python train.py --num_hidden_layers=12 --hidden_size=256 --num_attention_heads=4 --num_key_value_heads=4 --head_dim=128 --intermediate_size=704 --vocab_size=5628 --hidden_act="swiglu" --norm="rmsnorm" --norm_place="out" --norm_eps=1e-05 --positions="learned" --qk_norm=true --attn_scale=0.0884 --bias="none" --tie_word_embeddings=false --parallel_block=false --init="normal" --init_std_qkv=0.0235 --init_std_o=0.0034 --init_std_up=0.0235 --init_std_down=0.0029 --optimizer="cautious_adamw" --learning_rate=0.0014 --beta1=0.9 --beta2=0.99 --weight_decay=0.095 --lr_head=0.00545 --warmup_steps=333 --schedule="cos" --final_lr_fraction=0.1 --batch_tokens=131072 --max_seq_len=1024 --doc_mask=false --train_tokens=740900000 --max_steps=5653 --dataset="wikipedia_en"
MLP neurons of a small language model. Each row is named by its layer, matrix (gate and up: input weights; down: output weights) and neuron, and shows model dimensions 0-255. Each number is 500 + 50 x the weight over its row's rms, rounded and kept within 0 to 999. Numbers have three digits each. A neuron's up and down rows have the sign that makes its largest values positive.
After each neuron's rows, "fires on" lists the tokens most often at its 100 highest values on Wikipedia text that the model never trained on.

L5.gate414:493521532497417652501476476487456509487410462435472460467531571527504412484619492422529432455446507481398493409498536554494463483524542486503433513420543513531512443409473457475517478409534488443466550503426443465443469494511489531388546474567493451530496443477492394593450453491490467528388504538495539564521548431558520467482537402493486545477506501499394515604498534492481553456506495512502458556486516621544485507459481551542431412462546496561594553528505592622399519541409475450542521485570514416432475479463590501499435590513482433496480554491537594537467511498543495451510505464465458527532449529552566512498531537526522456497485502527586438531581468550461488597508594525508529449496387480487491476566576510585528489495599441568527545394559524443559543536496475
L5.up414:493536550475515571469489467539518419456454457380456377436501489549528475461615495476538469561562512524452555467575442564533473569557513468508438477497521518618504527499548493462454504461570462441507447543534541523522530555529511412477431449494560457392495410453405381545461508466506454501531564490580441539534526515537513476517497469566484493470524468456531466560523530530473594459482444471517365477421513557491537568417480524499515489544530527441594465458512587560459499469439467511608555497423535447444472576479538563515614524464494426533553555368478502493507520497410576460496476448345518462505529498452568542481473477411597497492441527493542457523473464472383495615578515519554524442557452501433470557573544446565495447570500540453535536524512505483514511460449490
L5.down414:477402499470586593523521460469556496452516519559517471515454499602530515563480437438569507510533471497437481552533379471385558544466387539556449504463570528544486556456523434557477444531424596527496445519551451550467478541447449506453478482534505481488536564546519539581491425479548483572465470442400563577439473485574436571454482520590550463454492456438439535580449451442452520494532549507539494494500476490476544524579561534465392523498490512481555515545390519426547492498503435613525521435499472624410518564577456535522511523489426492506573405485558441444464424508456534466427495485462555524517474503460512427578530428482590558474493478466517582397525433524488442476483492492487459525531563502484466565558515521512553428546532498474457507430650536589473562553552441
fires on: " | ", " |", "1", "3", "2", " |  |"

L8.gate488:449513504520510545562569524534500496477471465447529442455436587433433510536504456525444500450534604461416425398467563534492520547468441460506590598468534472460444460476535437423589528490500450555513504423402484525564502537558544535482460486644389408511520461536428554501518558485449502520563533623469524577474549532562530506503533475461450549520504483523548497476517470450487491521569493560444537501350458485459510460518571528452514452470510516594496541533539562476557545454534443454476552511529608490484489554580496504393446497511467506496536415569441518478471478535521387559605509521400490509506598472613502457523521452455501527477424430432564472520443506578507495469540607566503438543503469562500469569523408461446534489551457566482469530451474481630485505470556450
L8.up488:457450414453528432483517489488535588510524481407422463536533606407557536519518466495577500489473427497515452462442550539564469529493578481514434497520402445544380521485447477479474448487483457507492523498385445490546568522588520478525556542513462431440536504495390431462510539529498503486514467488497439569468466480419410573597567498395516564562519550525566540537541496483428369561508465380544494527423584484537628533464550531507485506504456574496553483488484502505592523499489477537501544587478542444515459549583467545440492505532438438536505522444565490412439506583565572423564479564494506532511475448581542446506429551456585400477480536447547490568565448516504388421534475505483449514456499470513522453446499445497565409449525475528441456539521522552487454400490535
L8.down488:429513559538414455486479456439527447525494540559485531589508390502523488436583400111457510500531536534470496508480524513483500491514508452530598452550522488496558437550546488537528472634468560392565466470495465523476504498538479429465515555511494486525538466429532507534548488459456483532490562535441479467534541541485456496510475495437517406471516465452484503461549480505622557440530581577503505552511499513542452479522563455435529509472626496507482499460495502424520462456506464489553517480530456517458512451421560522454471455606456517450511391561536479576522505536456522509456512525510529403504493526546536478454522530530485525452497529480554628498509498458498509577518596464533511498485474551491489469519474570465487520494469404448462456493477538480495522556535459
fires on: "-", "2", "|", " f", "| ", " The"

L5.gate163:519514487480474637490505492464478339511523516451462487472509574436527446467552569496444511413444517518522489408506416548435503481519595488470462510544447484507435460425475518587423480513457535467374509472477436519554574455519476543412429515561465526510505391420464504481465453486575435534482504386435467522449525431554589485444480424405496479558508503503567504466469448507486487437485459508516523632456523558471481496456504520485433549525522514463501483537450485552540546578454498371491495481510419433408480544465562493443433546546475643544508528464429554628526492517525427482443565517495495460453434551501519568497463442537458549445442531501569438566552457524454564525467463533477401503531410488516508462428520445406480406444510489462550486441421538433494512543541492
L5.up163:506584505513478487552501473442472541539555452445451517517403554495486409544477620496503580515438535452415505517500450458404501465458586524479482480434488469495444556430368552591552484545525505542406560502443478392532557482550554567490491538504547571471570510538523501516425546511538490453552464508396532545438525590484482463514564464473464496506576521391632507508468528461528525429524547546569501536486502543560402444464455529535417525428527541492482496552474488553573472596497508498468471420532517471457567566509448513424490536434484583472520479491383578472574528520549466537543505478486511551600591480604502513482436417449444505442434400519519433537523407546501552523477451586534550539440523523541484531407468392464494413481486509514508459515487506508554552493532612
L5.down163:499534532507505439556490519513457487496540465416530492520528526514596522539463463492581584454598504490481536434508492562429590447442529480457451525466494480532459541483468539497566548453503487415522460495477391532528563491495705556492471514463379560425527541491527536419467451539565532441497402501448496470469538426472448546393531467528570498411543502427546490506551621408461516554447452580467551471551402539477506459493407476516522516491516445492485470523420563541590522517504515552479544570510486474525485511493475567547497478496480595457500412555507603487633464493479502527473429514526493569567568497525438459596465440519424456376529496527515609494460424452498476394436589442461515526497495485500516559423493484410494440501466545572492547514453561545514537480554529
fires on: "\n\n", "\n"

L4.gate483:485503476462456490518445490482515473507529505506469541475509484456590539534458478503426587550595371510522514433487514462528465449462541536500626511403519465453526473476528567498523537514456538573496477589455553407516474493492453506494564513539336500480413492432623642520534480519501453472578528494589601536452549500571478521490529510446476510480482546442499602559550522569459480553460459535446513530415611559437495498551471484540451433554470408519504500613521450537548466506516416504456570527550459524579436468418580554445476518523426589502496471498525501492579490517521455537502444572453550547453484515518525431519487540521548523555419651604483497563514532438526494497555489511461423557569531486527516433441545540508525467448532454619539515562511498553574585549527450
L4.up483:563482477496533458606556505464451435502451486491513446525474565484491443430511508505380532531527523580558532465542559532574435501481462345553576527470532528525465480486590536563484560536416470456520457497550581479518543653532491522628538525525461518481539505513504532477486537468490530473526514498522492547523533467543447455500467465470554565522496485493518509506459475376533500497539505509493531508436540511482471405482546522559528515438478445515576553495538468473521415457543429435562504465514484458513440534502482465430459564502570481491516513474485708482445587490451403549656464525488499416482445539498412392509444481525476563413475579487409433454456501592463467462564493525413518490523419537451489465479446586442457605540462495522489493478592522391433463566486471
L4.down483:493468561589456588501408492388478527455526415511511524572429472488423478381463448545530489454491600509548531422487557524436508495424472494545516469529510416527524473521584406454477452490470523417517550453576571536526569603501460532508538524533523509480559471495525544534498463556413561574423525511480534538525488481488448509450451513465476577471558466458511500506532473505483408524541549434452466506548566544547508547565484383511489509489503518483594537554561602414530423546504589536481502464488372408492552452516541493495506519563437509547443529457465511484497588526555506487437537513510444438533502467419569483588526414571494466450530489427473477468475446460415488420477531460576564506607485463363524453601486561491582571437500512532530490459467543574349519521523492
fires on: " |", ":", " of", "-", " of the", "ternational"

L5.gate6:545516481561364524493403537455493513522418499436453572440510517466486431480511500493480524514397520540585432447544569476491508540512615525479546493449434525576579468385523438589503549550496516513495492578578538430536519564459475516477493548567416541464519518520588497597458426487460483480498432466484605544493530468584538444465593475462551535548539625477382531432609493483494518572584527526543489485506484438522455448527568586456551568482489448512559494539573482539505373489509475498502490497492495554577486559492513482459458563524500476477463467566536520579588500490416458511555473533503483567409519520509544420557462460415523394478454557518480519452580503501497537459515490582497428486556547507377554590501584518551473474451550436572486471426504536567495495449433522
L5.up6:436413445492457526475475547496436382550489516488545490423550425541557503392533444497491518486561541523565489508523547500499504517506496531499474462509456570501518583532579454508495471474540489445524484518530459543564502509472508528537486481525579637464423561433570407580541424465511497420559438441528473494491475484474557437409550516449565552501523566496485563458442505521488563527516527471490597516455553495590429511628560489486382515442504498484647510485458474541535472491505544477514488491539478515461494511484495524477523567470455385526502472598521522494531497487442491424523460482459528478497568455489485458607489534524555482468492488458483534486362587467536530555505481403614398512442539445416576515518519586451500444533643376459492513599471469466545442579577399
L5.down6:501589482636522552481542450538444520567538538473567553467468528518437591505433533509548465526526526578500582521517595444536514510498448546487490502486511551486533515594473514512420523512514473470509528422500594432508555477475478497508486437457453390550520546551498533518559479517483560516467401609516586529516503490453482493458534546495469458498497508537603469431448554615516447454589487509508477386479552564557463541489452465470449498558431528549372520488470559534459408506475550611498485556517467545512516548467543531542514613436489515523595510502474518597514500523430452520573542492493409449490485516407511536492436472527477537503494429453435416506514540384475443408545452503550547444528550498567492480608475492432543461528375479429527437421424467450404534546548614
fires on: " of the", " of", "our", "al", " of his", " of its"

L3.gate131:455480434570422519445484440548541488487577512538556542591432547525535513490496514497512468581488464450428504534561480486471546526557434470498547559521503472466469560449438518480497600481502484484524526431502568498487428565524474479447481500519470512636488557468430522458549571459487464507501630499483513384485561456491516546441558477478541530499490461465573575602514608479498557571519391438497563482467459578508463554471443486501470491498542441377603463593380385543450516532513537419590530477564539446437493472515529497502499576488527523477556502604483499439445497511497476472503504544455453516486515453464573539484438488465438647461486605521475598502516476503544488540577368556496439487536394466420503471458553496444530570528522519456481442544580514582515545559468408
L3.up131:456437501494556546441641518495501524511555505484521488582476490466543524476590451502510571479496498475544591512530452517435540509509481445500524508552493460498445518520583427485472564506371553476451561502562570423534535511504490551425447527526483485554569509467498602547533564462485476531521579560527552473503511444483495520583568524430511603499475532486525611589549577591513470525430586454473536525434527387388539500535547478460446437429491567501452495468532473491569580482533563493437564596416452446467602537494519460455470498564582513555467492484410544521610482451579546443362489499572524425466581423451456528504411464453479502454433496521442502499426449432538525472474406534452484522485456504495440480501555457493574575446442463462510477458493506479471512597455402
L3.down131:478539479555527440571439501560448488504541541546562607482466511518481503452512531555481481503512522427461484447488536498526514518467558471543557484505467484536417489468603513507550533494485427490482551458580521488530450511377505575511568480461419554533537558473512546531448431576479533535512522535531550427502559410508486531474451467537460512541589524470545576478566566511521535602527603521455467523508527531554471528606450625465585556449578450544418525468534499455484516456499467486402569452468524526512532462555529545520503466505443531499512516469405555476478430520441526477535471377642530528434454531445467408518411513578529559446525548465431483553467467534517529424417586447539529481550487473479556480536438547488664423578503471534505564444497543526366586599488408
fires on: " or", " |", " not", "es", " |  | "

L5.gate87:582521548500384544503492464456485552454527426364601529522531586522544458502563468420495449491492522487422519467344532499433502539426592431460505494438615550513510417550475522452513462561480537507534519517426451425468349515531469537476408605494504529503517488492457412509458481470475452641528509496518467531442499405486497554555479455515498473438478533458471533435437433445445502492521531506517500527521490552546429565456521529569489536518480566568575481535500516453531418391447530463538514525513464456515490487555549517512474470569463533481500517646541510493469457572462489464540492495517522548485510460563530482488511550471610424440470519565502429473552475546497503642571586534478552505490582477447475501633546438477516466498460536602517516512480565482603577536543524
L5.up87:588549527494492566498479508544509500489557415431508468504492510535522468551617553428558490545397532361402555574456544512392518599478476454521461491464587523454523448498517520534513504558524514551468497445532503431498370549607443585455554528474568507523486420538446449551500553492501525577505561529492438509510501430451622473557540529491490590498519578401425535516450463416526568475560472411442482468499423363483444572483508517544489511489495581525582527560560480487512492496436582512499487487412475450437508420447504471509493491534544516512459496612546458441489461560500531497525503521422498439466547513513468531537535563482540484451517476553520435433478543521564541528562516505552539449441574571515470494651516407478583449443540597570497543498520531479541453531471574
L5.down87:514406511452565490478504437478560523408544645554485483480444476494553434531567410565473570488476545454535483451427457482574533446449428519575447584463525426441531525534512518488527552471436547502425475553537562555469500527496450466416517476410505515460543520529536521513587471445473494485494549405407551443389539513489478432440535509505583509490471422429490477504468402510497499489446485542499481536459511509565511497462526476477529526513490550457445526506456451502498475521473457553438482505461482538510513479559527457578524408594463425413536501478512354514432464487464477409520478461548558509558532475455429540486484506454485446564481518513623549485571394410513476401549458608527420380676493523454475494493588506612434442535503452546509572514471443487469477504475526
fires on: "\n", " | ", ") | ", " |"

L4.gate70:527465467452485647438547468524473478507479493461530438531552423479502439450503540507551527506375373482509546539523418455426351510433484449501491495548505520461564442536593465498492526498401575535505486576485570458508468604530446569526501538491479483534495567425441622503529570505462499474581520506558540616517508474550512597559494531489535445557498593534512529488444587526522410538465503458444452489508499482453533563457441470482497576448510420577500456542460451537523454490465433531531576435495524531599506508429503576637500567445452512545575541564456455506463488415540428429498438488504448573456499635501419525505533490603576510504541576524477437426546433533472553446501510541581489494542508504525455494458500418399472483516544495541540560515478489516447488482493480
L4.up70:566499438530499444439417446503517422538601515409498574582483445485555493472501491508589413515489439515486513571494476511535525510511474478477554510477513482543568465498473409502421451423520554463511463627523486467447539558541457504534499520519468429586431482484475518495536486490497478558471457447501526496524514508562491420544445476522533489418529561516476572471482508468469491469485421550437455571556465589491517504589524462436284504554482453452573652524390492490592547527531500574547533526497534428521468490531440483443574608467471623481560489432461417475435494477530513499522457413474482496495539498538451464497538537557443557478396592473498468401508483617486585519492484412474428463480493511443533572496516389480485519561538381439516514453556474483487543499462532
L4.down70:406502583562520487576467526482557382475457604574438493462514590562534485531527479493536527487557551482511509422603452503502454528603545525422419505546474458479472547599454502492520551556583513531417506503471503439500618465552499414498449465547515504489437459551530440583449523543506463434564464523454465525472476611486508613365496484479485563561484572537408508480532579451382450493504607452493553498393497456529499480480491534475623469534451485510543548420521579522529574474476586533486481493528508537557480484514524422543465472459546495479409470596553484457566564517444481489530461476560471462445421569434544554526521509540470402504531570494470468497499508557546563462439563552526561454479485553468462459460459547490489523521514485537448413390517423504470511429594496
fires on: "l", "h", "he", "r", "sp", "th"

L5.gate470:503471392526491474504533403481507506572525459438469452524452488486455403505546531491393533564383514505507483536452419477578443596486565621434536475560472548444516517502461470520503475531455481496469443551477452492400567583572508449562541518513512461559473438434406507507572530434424408534522491479436557455477545456577498442546588508413477495399539548512432631511495515456549484532516473489429524455583513473475453535516503555481521517598483550573430511547419505596441456492520410535500583471523644533507431485431493544496499480473489507571452516534535406419544497447486367580514541462486414475449429544560465525519493435518573485482584588428440451514493522550541568518507415518453441466567491473507476522494506461493561476478519454594486509504532473484550577517476494
L5.up470:559579506440485568414434581444531520424479459501424504521446494486547495471488537506552483507463518575508480661440519467429550542483553486516547488461531440515462459650534352483501494552400511452501497553596466542439464403505487480507445522551405556523545459500479445488525505579437458449479507486500605586505502445467416494452442507510520668542525563446555504509475495492540441534435481528580553451518563420402532565465453485455507561557482485543503576438475565488520477526480453499468524485472548458589473527391555539523496511493490534505434488521514489539504505577538561534594523481612482511507592583471512520479454499548509493401478583545563494371495549502510623453520484488447390497531512570470475575501535587470548537514446465536495516465515473565450506506544471
L5.down470:551516521557486496466402540490478394512540457468472467524502489473492521511478463489523440533536530492464478506582559468379474524539531501519453569403454486455446583476537513461464597453453492526590498531525491464516463396421513437502602509549475470488548494534541468350516503520485571496517504499494423511555569585473486494497499386429478545439457562503435590526489554446503401492460632442472505537538513519429487531609586595489591506481460449436423479488461523479568629475473557516407487400473456469437535446395559505408486556478455537476441452571465513529527508500443469554527394575504623524489521423633546545564478517511346523483519531501572563495435492505446508512455482486549535494521566501491421453481462515473495476517581540525497514475494494490470551481558477
fires on: ", ", "l", "r", "ec", "ens", "e"

L8.gate504:543456526480476575554555381444442489537521461406555492409498564509601526467538536473498574533420458532521486418532470535510589483496560476559466493419481478500511418536509542547562485513459527419529462455433431536502565480565546527479453526527542503528551448412485446552542500501455399420586524433391475462493449474538549534526488574366560468545525519482551445568477514413423469458479545457535488520422607484479463529447377472438557497499521549466492407538493452525516497553555462441570449501532521483516503449383550518493572544434517548523528456572594535590596490467507464508552513497627434515558556474494520557425482513421463566484440565491542466520448436501461526473407504513416485466460570510502500545520481508550515503424609482564494549421558471530504572559495579
L8.up504:540497515550476536568494402529566462542534497483446473449507497472513427526530350487485540556424463552554444420530538514455525398494538547493489442480444454519480479421473526547519433549484474375427534458436369528514441524539539557477318432517582550456467412476477483484492605494484512441515504518463455512433451409517528476474572544536474458493473529473599413474549551463466444541499513513494497502529496499615502485448445515462525571526507589602535443486485459510592518549514492461493556431461417489386542507481597574425521442555546512467421464490555572445501608530461448571489588472430509483513484517513422508477560463517452528508443580518511424569457529469483544411477510542405457510450485579539532403577455521509479467467462435529527535483508544457533445576500497
L8.down504:532503467453403631552494474444491412542528390564518427536444463368519505499560495416488392501456516561476410519495445592541536492476506545486628495460456415573507537547544477509538485608480510477463497484487505470505519511502590624440496489477481500402482488470522575563573573428458443512587476563529523505544535540511541536454536501578484506546543426432415541508419517541666508546493422521497447528507534511517534489461534418431473511516538516550448485409431529468525480515531456508510635435523568453544523544548544524451475486565475512474487508539436475510455481438487516501494467474532516416576475447529459471532540570430561522464570533502545537480488493575527502522515516436341507474508540588520458429519488479484552512425504499475516442504526599523518610533419415
fires on: "\n\n", "C"

L3.gate334:481498548454428503528508555426456536503519490448603453439565533565486430443448493477491574483487609534574521518496484495532479485492499541501566636487443455523409450404460456632560478461433487601454516522492533561414447582448483424507521523523471584552477512510561478442507465450463442407543489454458504560478491506615460582525493453481587440474566480456521492509561533518476528506526464432519521523588416513482555490480536544547557465410456608502612535564481422566576450474405555435568562582545552493509422521519515575471452519623404380527468565563527558528516476489506504456507466440465456441530463532507568522459577516485502543518581499590464559488488410460450548555546504624467509486529478471525427554487497495467507473554488475533574513520421500487536489448489520
L3.up334:456517490493366555469466468502466590463523509424577550464470462526493481437467510496481552416510551610543517564543446472569499386522508507476491483528457501487505423519478519529507356378537471428408521514434458571502492472514460508536570500498460486489452542463499442501455494532525477446470532487486493500538490510519573457497556471513538475555512577629415473376469503470540449512560471591506471508634497511514502515600498480482472659472488535493486526481496391480396474435423600467499519474561485507473484560475529512600506471562495451531523473406582466528442525455472538508543562502447481465566400565572650505412544450507463466520445489514507527437543504486541464503588465493434429422562596508506519558444518490467576510487450426415488570492404534560529483493472539
L3.down334:467469470479503552557523550528447587451492488508595456414498575525549460445466473512461534432477565588500446446526543553519520554490479541520531481537552481550496505520507507523501497551517508531469531569404480409511535495488525436533479516518493479530534486506453485459474504513478528521405633458526456535479528372510552427426420528490446617532495504441663537448434378555523461544447409512564447498499483460529423484444552530519548517498458477349491494516461494523500448457488443444505431449472445518427561497550547501635465547565481514515568443503440398571484554451567534486478547449494383576469467593508505466509517506433425486531520517565496424515525556458562551414564527474477509499587574506533487466448478543545540437503557633496513564596505481582541481410502409
fires on: " up", "ly", " sign"

L3.gate539:475466576503501565479582539471372507527506434461508492498573526467634508549533502435511426499477523552415486426471572466481558446523596493486474539413538454544514368443494441480554449478443516543531526546509503438466453472515467521453461604516414455510550431401481443471534485464422400540505566540392537587438498434529489564541495447510458475515549556429495516429454511498493453475471567469518485400459546496566475483509617536512543450438535525566546475596519524503611485458463459539559612476551545453491567528507591492544405445543415420569530508467509492484626455520564495479462463455477522413515469466480522572592486490497455510437549476469592439518507545511494464571549471549493431454497460451543442550495496477521491431471564528505559502508508588542539484583588425
L3.up539:429491479504509504535426618516455503467468477487495429523655496514600435463549471494553468590470580486540496480495482499427503475464525543509495409497497463481443514527425531494491459604474499520521581509520474422561458476536512447478442584500477478498456506369525483529451488504498452479470519591337503531485453499607393525501508522541602528483520622600446458501505365451490469546523541531505478500520399522619526525429565500561472538485487571616522550544520502479514478492453499538470530564598493451430543501487492433482460533514552484437521433407506556498552517493431480524529451473444551426513486579459438552560451461506495497504520455507396552546467519401535441462459450548498542561474516501488476564599536589543434504419511616448482527544432492420423467490499531
L3.down539:407443548463569489452472605529521565474466463480564533571589400445520417515517430471453507545393523491517561467445511517456519532535512551596580555566494407497519541506450513538521625502432531563630569504524462470539548403514478465455439588509413488561442479484604582479525434401561483468543588544467542489505491531530372513494497548502493486540584571504496537527551453560506483557441561475496461453498509396587552503455539507504458406493465607546462598513526444458552533427419441487521464498563522602507491533525558526500507444478492530498443495488366509497593532415517444523428549493557492451512428481535468493548548526441454499519574542449523500390500481497486545523507490503528517511523509554566444568453498445468538466522482505414531444459476456448453493610527518
fires on: "\n\n", "==", "\n", " The", " His"

L8.gate215:552452528442539536465496438516450530521593474508523481523496550552537556440513446496533480460528543503579534444511488519514540473463474484493504582476483410552431469464506394438517402486469517452603506515462423506531613472456523508463385503504503458502557523542423534498487489571461567445478533571544521530494583522550465516433413523485470495489465608528343527551482509572395545451478488398476473470496526501503625549533453447464550487468509443506495530525504564500434498455512375573507510503532518536512455394571517492466473519446502586496531568471525502532583565613522436422460494501535460571583435550511455584475481458458633584518586556526501436521443467421574411489482539482561522549548536421415498421485555527514471435524551482454524400539526398517451478419512530
L8.up215:535525495556554453473535470519413523565492541456511517550522571498510535439509464505489525604465529503547558485429507495520448566418462529428517625487480405633494526505543496472514578479437470518521445510531367507565571561518500537404513398550530463504494506544531534458512523526539521448561460579426505627554543509605609492484487470455498489552435513517424452453625615554519449499446416370500561460510590452594398497477499448477548514528527513581511414473570517506512563430429515510517541506490427587579513539489500521473531472506527504521424464505537506489513503488474476437479471558473482536474559589536456511540445536446536460404541523562526444492392461506519569481497488516460523493467470463591455537470662506505455486567504449538474451523534443380480505481442531
L8.down215:426505536510478402436504522483545542525457443440484455466565534462587534555516421326485479520459457547535485577468529543495588499502482450506534467508447586573507543533530611545469503688528515513531463532481493479394546476493501550481504479495446481452535512420529390511463481495476488572615500513512507467532448461463478503494522537539506520531567522384542479429526479507519624537473577468426513485522543525483508516532502528431484535495466532442499435537495505577567542536417588522538501468473380564475515605445555528498575487576498584397459561536465496457511409496510486561457499531583573489483454487534509470560487454459529452457439490441523535554587447599402538513524522484469485493527478545483503372492539526538469522577483458506561498530547675573510554462555498
fires on: " C", " c", "f", " most", "ons", " D"

L5.gate105:499496486517509513411404584404492505532534452454580523471576476473520470539571492488542414565480448512503526511477456539464523452526535473487521513427549473529498476433437510463544499541402509453372614475486455405520496416590446506492592554495549442523467525455521487512523499535455494427537459476586482541507514371625440601435512574503480482564499557522513492502557447480598447486413484398458536510551466437472546511535572462522467395422492508535465539487518529517508541468533543486528529451608478450508574471511530472517412588460487403481447512483479519492474544527521380429449465427518517427590397490531498541540566542559392519470584340518493484442493529457508464485438509445472523501445419472529439530446486522430547439473455536405495436451524483535479498483586450
L5.up105:386507457497561515463357609476501537538530472506544556484528508456491522543541543495585369513504513537545461537486460563501516521452497530480463479466509577533536505349468516462516528420556509540448544485479560418468435457560455514472540546499544380485450484440495388522494540574452529427550448492521468439511507435524410557445510553519495514507445522561427431474570505389555487485503449430528547405550570435489452530539571463452482477533532490516518519487587494463529517490580642519470534398550499491558562522560523517461461586501480441472470506567527495418379511518530380402600516454475524448554434461500499472552570611548505466436477377452460523475481587512538476468474496458558398510437500445476441561498489536493517468515463442468500477445553476556505469464523454
L5.down105:534609511494484501508510468513563526501479539491528470524484578443491499427418489511448570477426553446548458446561506480468411463388467468442576447571476484465490449443539403530508432525517559531590513446495581455523533410428459532529430508573430527506490596565547521418467523410414492473444439524533463482400481513500599505483454514475480559507517502495548463506543435428430550546528526511486429591496498474555460447465459457441488505553568564479523497621494582522500483462488563436443545479388568614592451548493522534507403537499480526530455496577509485504532617506573494521506483517473585484499497518469522494448523555556386537482457507432552595467496552455541531517396440540533496537613521459503461480369536445478466523616539525560514503556508482454446422496401467
fires on: ".", "°N ", "|", " | "

L5.gate377:500514514454440512483538581527461498507480486482551528508518581531486465435539489482467476402572580534466503521460563547446449507407544588522503491530503504488566517458491610524529533531540482583444517518485540445362493495543514531360553634474542594500549474508599489484499513472446491455546522480530470482543459483522382405501476457536504463461520500490488564364547473451568557538584436568566418512467474552575397497470429522510487485469586487548550522522533525511492526554444622487473466461474381526503514388531489551494451512558537465470463489556509565549552509453460534532512507612455440591547461453518442491513451548513498443480512518559469552641470443527431537513502613655543504458517561492449426431444518469558471496532553421541534478442465550472462451482471527
L5.up377:522472591462498464473471609507452460539535494471498484506493580523395447492615475486544497484397512474493521546575532524523552441517600521508593513453520537575430528532507509573531625528491442463579481570556523483476449493537470523368513512490631494463523415475498564533412470507413447493504475462479451494566512467511511538540445461498582513494504551537462508469495476440454437538556528529466487547445446543556553480505456538533497575495485499494535573486415473507499615497459616421512510444424493414396348582512511511494563431487524456465520515566444469497485430490440541453622499540522513516587536375533535497474482541436481567494413435531602575483560458555454577485546450496519464466550486505449496460445429443543559450450486496535503545402490490593488429486471444
L5.down377:447475558497478564511519551515571469429437514506513423500546462437531526599503528482528604424418469472591547422557413519522466588578448579494541547484570530543511520486486411466551580529465470371556542415485537528490431487456492544436482525461495454500454585425498537491509542477528509529493507545469495512513503529577537537477571472538566557442458440447427449584498494511459416571431444538472479501435478435494490534514487516502489475560557513457526418493523479498542562456404502539563471426451562419379428466496514571427483451458499552466537483541562504522468453509435585498571485529553382543534614457438480492499435520421505521565481511487685606547533408449497561423557560510520504499605500490467438531535489427571554521476498547467437569541516482556482480525473488
fires on: " |", " | ", "ts", "ia"

L5.gate148:488494521525484511460531396484536477555536484514528604552441560456430582530519499490463615453423542454504486534389511438477514451599526583485502451460503540503630506532517439480467502479503489469495523461451542515500639467485494523515554524520481521515587509485585496517564444503452507548561526414473491434486504535410482547511482519505506457465520557455488560463583515451605567511528420454534502495572478524424505577549474497456580443452543537505486590535550490479411514490503512381430512501499451452580409395552665411473476466616541533520490523450478589512450480521588534561435536566468475479484503493606526491580434394534472479426522533542528530502644481496427580461508451593511427474561458501465462463464515538481575532512434462480483516433529533486534483484546574
L5.up148:549402508436456499429399478482511441516428535467580549585503504492386466491484528497481602429514580456501470517460409516516431555499539542423468498454558539436444538479457515601469499443560518510520557429446465500505579562443522529467452566464425469548528602470495571571527540517446517540586529423553469398527459533515451522609469507523473471410465491453471591400558520370527504547476512461461433486577434504547568541550562406511450509475502529446484512474461614438449522429543429489487537533565481484542506531475593520500473479415462499508473522439568556454449457552531534488520523483518538485501504380564455509506405393465530533434539508656450492506549450451506532535433487567485535399503532486543520473488478460486590522569512469422497566537530524518489475562432523
L5.down148:567545501454607480480472449575479522480397454469415498403507458502567478584453507484532488535533472544574586450558483566546502504530518446415469536494481513556525491449525548517547492560447466572522468460518447476596552467577527398521574528527580499421528519443560402446586511493517516407486607536504450566417475556439509564442470497457476568446459490524448427521479462457521516487583500581547520433480448470625449362512505462513448489481455557551518555451458466484460445534494491473509533483415479483473557440412426529400394468399582567522503497498518448523493488531449482556581494518545467501572454576556470537472497586558519497523554516457541625589421544448469415491517524548518482516462498487477415519461490498523519522396520513527490451538554500521394564480420433
fires on: "ov", "en", "ay", "ev", "ach", "v"

L4.gate141:429366527540451504528473501384426477501449436463423544417512559432467540575558528473483494620593448550483454432517522552442506544512577500531420482422549505600546543450469464487591550548453484491502519596540427402521524504471443453442467478517458432458456421441572464537517485429526475547565485461532478456470507469612453523463608511445471478476455533550441530553504591537427472553446462493436534456445491497505560469546469476487513390519523482456508482543504413573534498483602520514529501423482493433548621570517576459531445494494495488555509509506529490470512509437431425515458543541537559467552553437498460556490583485469449422519603449439432560444523522432435416491528456426459509542450513463505553619457477479528506421501460455458510427505431502574457442497574484
L4.up141:463517479455523508602501490585493500527547485419599509455499500518479494592479438498517557444515585458441465501516433494401439503414417383486433486424501485503566493501637488545519541424536517444532591424588419505530497546469462490575417529515510515442475454533502471493470467457489463508482481444523511455489545458558507503463579473514457478490560460495556377491536565579524427587545522539542523388546447510397445521568478489468524568420568513600536531593539507613469540470506537523536541480515494455414627444580478478491482525537515525564593498433439476546556524597446539444452524466474480553589496525522570524427503503543576474415479499487617556488450538571500525563555570518525454512458471522501457418528535486558502424517502604571487473470535505452549556431542501
L4.down141:557446391473516552518420489460519437494577438426475497536516501498547471513525541495524626418465532534435506518512453516516482458533542550518520533514539535570461475526463446408488423477445486519485501580459585491435546420530538441443461541607489452534544484498448521492506567429475563476613583440460439401590456601506509545464518507601518493475433571578426483539553480430537571508429567510447530559502434448496578560522527408474457535611492440599448581533505546486514510509502546513502486459453519550510461545467496463536533579450506467484443481541507465523496588447504404620471379499539477427413485509477498559494480429509479475425495455463578571485468486571530436538477540545510537512577467491512556489418528577504574358472477424472506543488427560569469412480479470
fires on: "; ", " | ", ": ", "0", "°N ", "3"